Weights of a small transformer language model.
Architecture: LayerNorm before each block, untied embeddings, attention and MLP in parallel.
Training: a variant of Adam for these matrices, 5545 steps.
MLP neurons of a small language model. Each row is named by its layer, matrix (down: output weights) and neuron, and shows model dimensions 32-159. Each number is 200 + 30 x the weight over its row's rms, rounded and kept within 0 to 999.
After each neuron's rows, "raises" lists the tokens whose logits its output raises most directly, leaving later layers aside.

L15.down289,168,190,200,252,148,210,182,219,213,168,181,234,172,248,187,184,234,189,243,235,152,182,221,166,167,192,185,189,234,174,215,184,246,220,135,203,216,198,177,218,224,212,182,202,221,147,250,183,253,206,232,221,188,210,203,132,190,176,235,202,183,203,218,168,239,148,193,248,121,147,252,200,210,168,177,207,228,227,226,194,200,184,210,227,213,219,191,209,195,237,200,162,202,207,217,188,183,193,296,245,180,177,137,255,218,223,179,187,198,244,235,233,178,197,205,184,270,212,185,184,209,233,176,226,208,241,207,228
raises: "u", "ira", "vit", "nc", "ire"

L13.down480,222,207,123,222,177,208,202,217,268,157,177,205,305,208,205,216,156,220,233,183,236,244,193,217,176,214,237,199,236,213,207,188,175,209,224,204,195,253,216,219,141,212,201,217,166,199,205,193,215,187,197,200,191,226,214,200,164,160,187,198,222,178,220,180,204,199,223,193,213,211,210,188,182,210,179,148,192,171,216,163,218,220,219,197,177,206,189,199,207,208,205,224,218,210,180,195,218,228,187,209,195,178,161,192,196,197,202,199,188,174,251,181,218,146,233,205,48,142,192,139,205,214,163,177,263,143,223,231
raises: "\n", " They", " It", " However", "ors"

L15.down69,176,177,186,208,183,237,173,195,140,212,166,240,200,179,246,204,218,166,196,210,208,183,224,191,180,275,198,161,239,182,151,164,198,215,159,191,222,199,260,216,195,238,211,217,177,217,181,219,226,220,210,142,239,179,140,222,225,233,213,148,210,222,215,189,211,173,213,181,185,187,212,176,208,169,199,179,193,299,188,182,206,210,157,226,247,179,211,224,269,204,146,208,211,165,203,181,234,201,138,235,151,178,186,232,176,279,189,193,202,199,166,193,242,174,181,245,239,168,185,206,255,202,186,206,203,218,224,229
raises: "get", "Gls", "out", "ler", "athlete"

L15.down379,180,263,163,249,163,230,178,237,190,208,222,181,233,170,133,215,149,203,234,198,198,212,242,154,220,205,237,220,213,171,185,198,176,214,203,214,151,234,225,169,198,234,244,204,179,179,167,151,203,171,232,238,199,211,219,154,204,176,225,205,211,274,153,213,192,171,189,194,206,152,269,178,226,184,195,264,165,182,140,191,206,187,200,218,180,216,163,208,226,205,130,171,205,183,187,223,142,208,189,161,185,233,176,219,240,221,189,229,194,177,183,191,186,204,207,204,214,230,204,245,209,197,175,212,223,258,211,170
raises: "ion", "ions", "ional", "ique", "ica"

L20.down517,230,275,184,234,202,180,240,154,174,168,262,203,173,249,206,199,133,221,133,194,196,206,199,153,231,208,191,144,175,176,166,201,208,216,191,207,252,214,175,191,176,197,179,247,186,213,244,254,191,199,241,169,195,155,234,219,191,209,248,197,223,175,264,174,225,190,174,209,184,229,248,193,208,211,182,241,246,226,156,168,183,215,265,214,223,272,243,191,209,158,185,216,196,210,228,220,198,240,185,215,150,169,193,222,216,201,229,228,211,189,244,193,160,191,227,192,125,195,220,161,216,173,161,191,209,164,159,200
raises: "ions", "ting", "c", "tion", "tive"

L15.down672,243,177,175,162,273,228,211,206,211,237,188,194,200,224,216,220,139,173,226,260,239,253,177,185,192,168,220,145,245,184,248,226,205,203,251,201,163,195,190,202,183,199,254,190,143,177,246,221,174,174,283,222,190,180,210,176,209,200,208,139,203,159,170,175,224,206,211,169,181,192,233,181,209,170,205,199,176,200,202,231,178,156,176,174,170,231,220,205,165,157,267,229,187,194,254,180,115,241,169,145,208,188,173,201,194,218,231,202,179,206,211,175,218,178,198,153,274,196,198,226,210,149,203,240,174,230,180,239
raises: "ight", "ique", "iller", "ile", "ean"

L5.down551,238,193,189,186,148,185,233,181,241,240,240,207,246,219,206,166,183,241,194,194,144,182,168,214,149,165,191,208,189,205,239,216,178,174,196,250,211,231,198,169,207,186,220,200,226,217,187,175,162,211,172,216,203,235,243,170,187,158,197,210,152,232,222,167,144,203,219,198,217,266,162,235,248,200,243,174,236,217,219,208,185,213,213,229,200,212,218,178,184,167,218,221,186,212,187,191,232,198,208,194,213,162,145,217,292,215,216,205,187,153,197,199,207,194,178,225,149,157,205,166,190,184,192,261,195,264,256,188
raises: " players", " player", " games", " score", " Player"

L4.down767,237,238,243,232,231,216,165,126,119,218,215,182,119,170,168,199,199,194,209,142,237,228,214,245,184,174,201,199,252,184,160,213,162,224,198,236,172,252,261,257,205,195,193,212,223,195,171,238,148,180,219,220,167,157,219,198,186,208,229,186,196,164,199,171,227,163,174,186,226,191,215,201,193,258,194,244,230,170,187,155,179,185,190,207,206,227,185,229,166,204,222,144,175,218,150,252,207,161,234,196,177,209,144,183,236,146,194,204,229,180,182,213,210,165,189,198,229,209,205,228,171,214,152,201,192,205,225,168
raises: "one", "ture", "tur", " another", "ten"

L6.down480,155,235,212,150,168,172,179,181,247,264,178,184,199,228,171,218,222,205,183,189,187,168,209,201,176,209,122,182,171,239,204,259,187,210,187,178,175,217,213,161,201,161,188,229,211,221,170,206,154,206,158,230,201,147,205,175,200,168,185,220,216,201,213,237,197,198,194,170,231,221,209,273,213,242,209,191,170,202,200,157,214,207,209,173,209,209,197,207,169,159,239,243,225,232,226,217,193,215,250,193,225,252,194,186,238,146,150,212,193,162,201,232,141,218,227,200,161,205,214,191,146,215,164,236,221,227,241,192
raises: " piano", " guitar", " violin", " lyrics", " recording"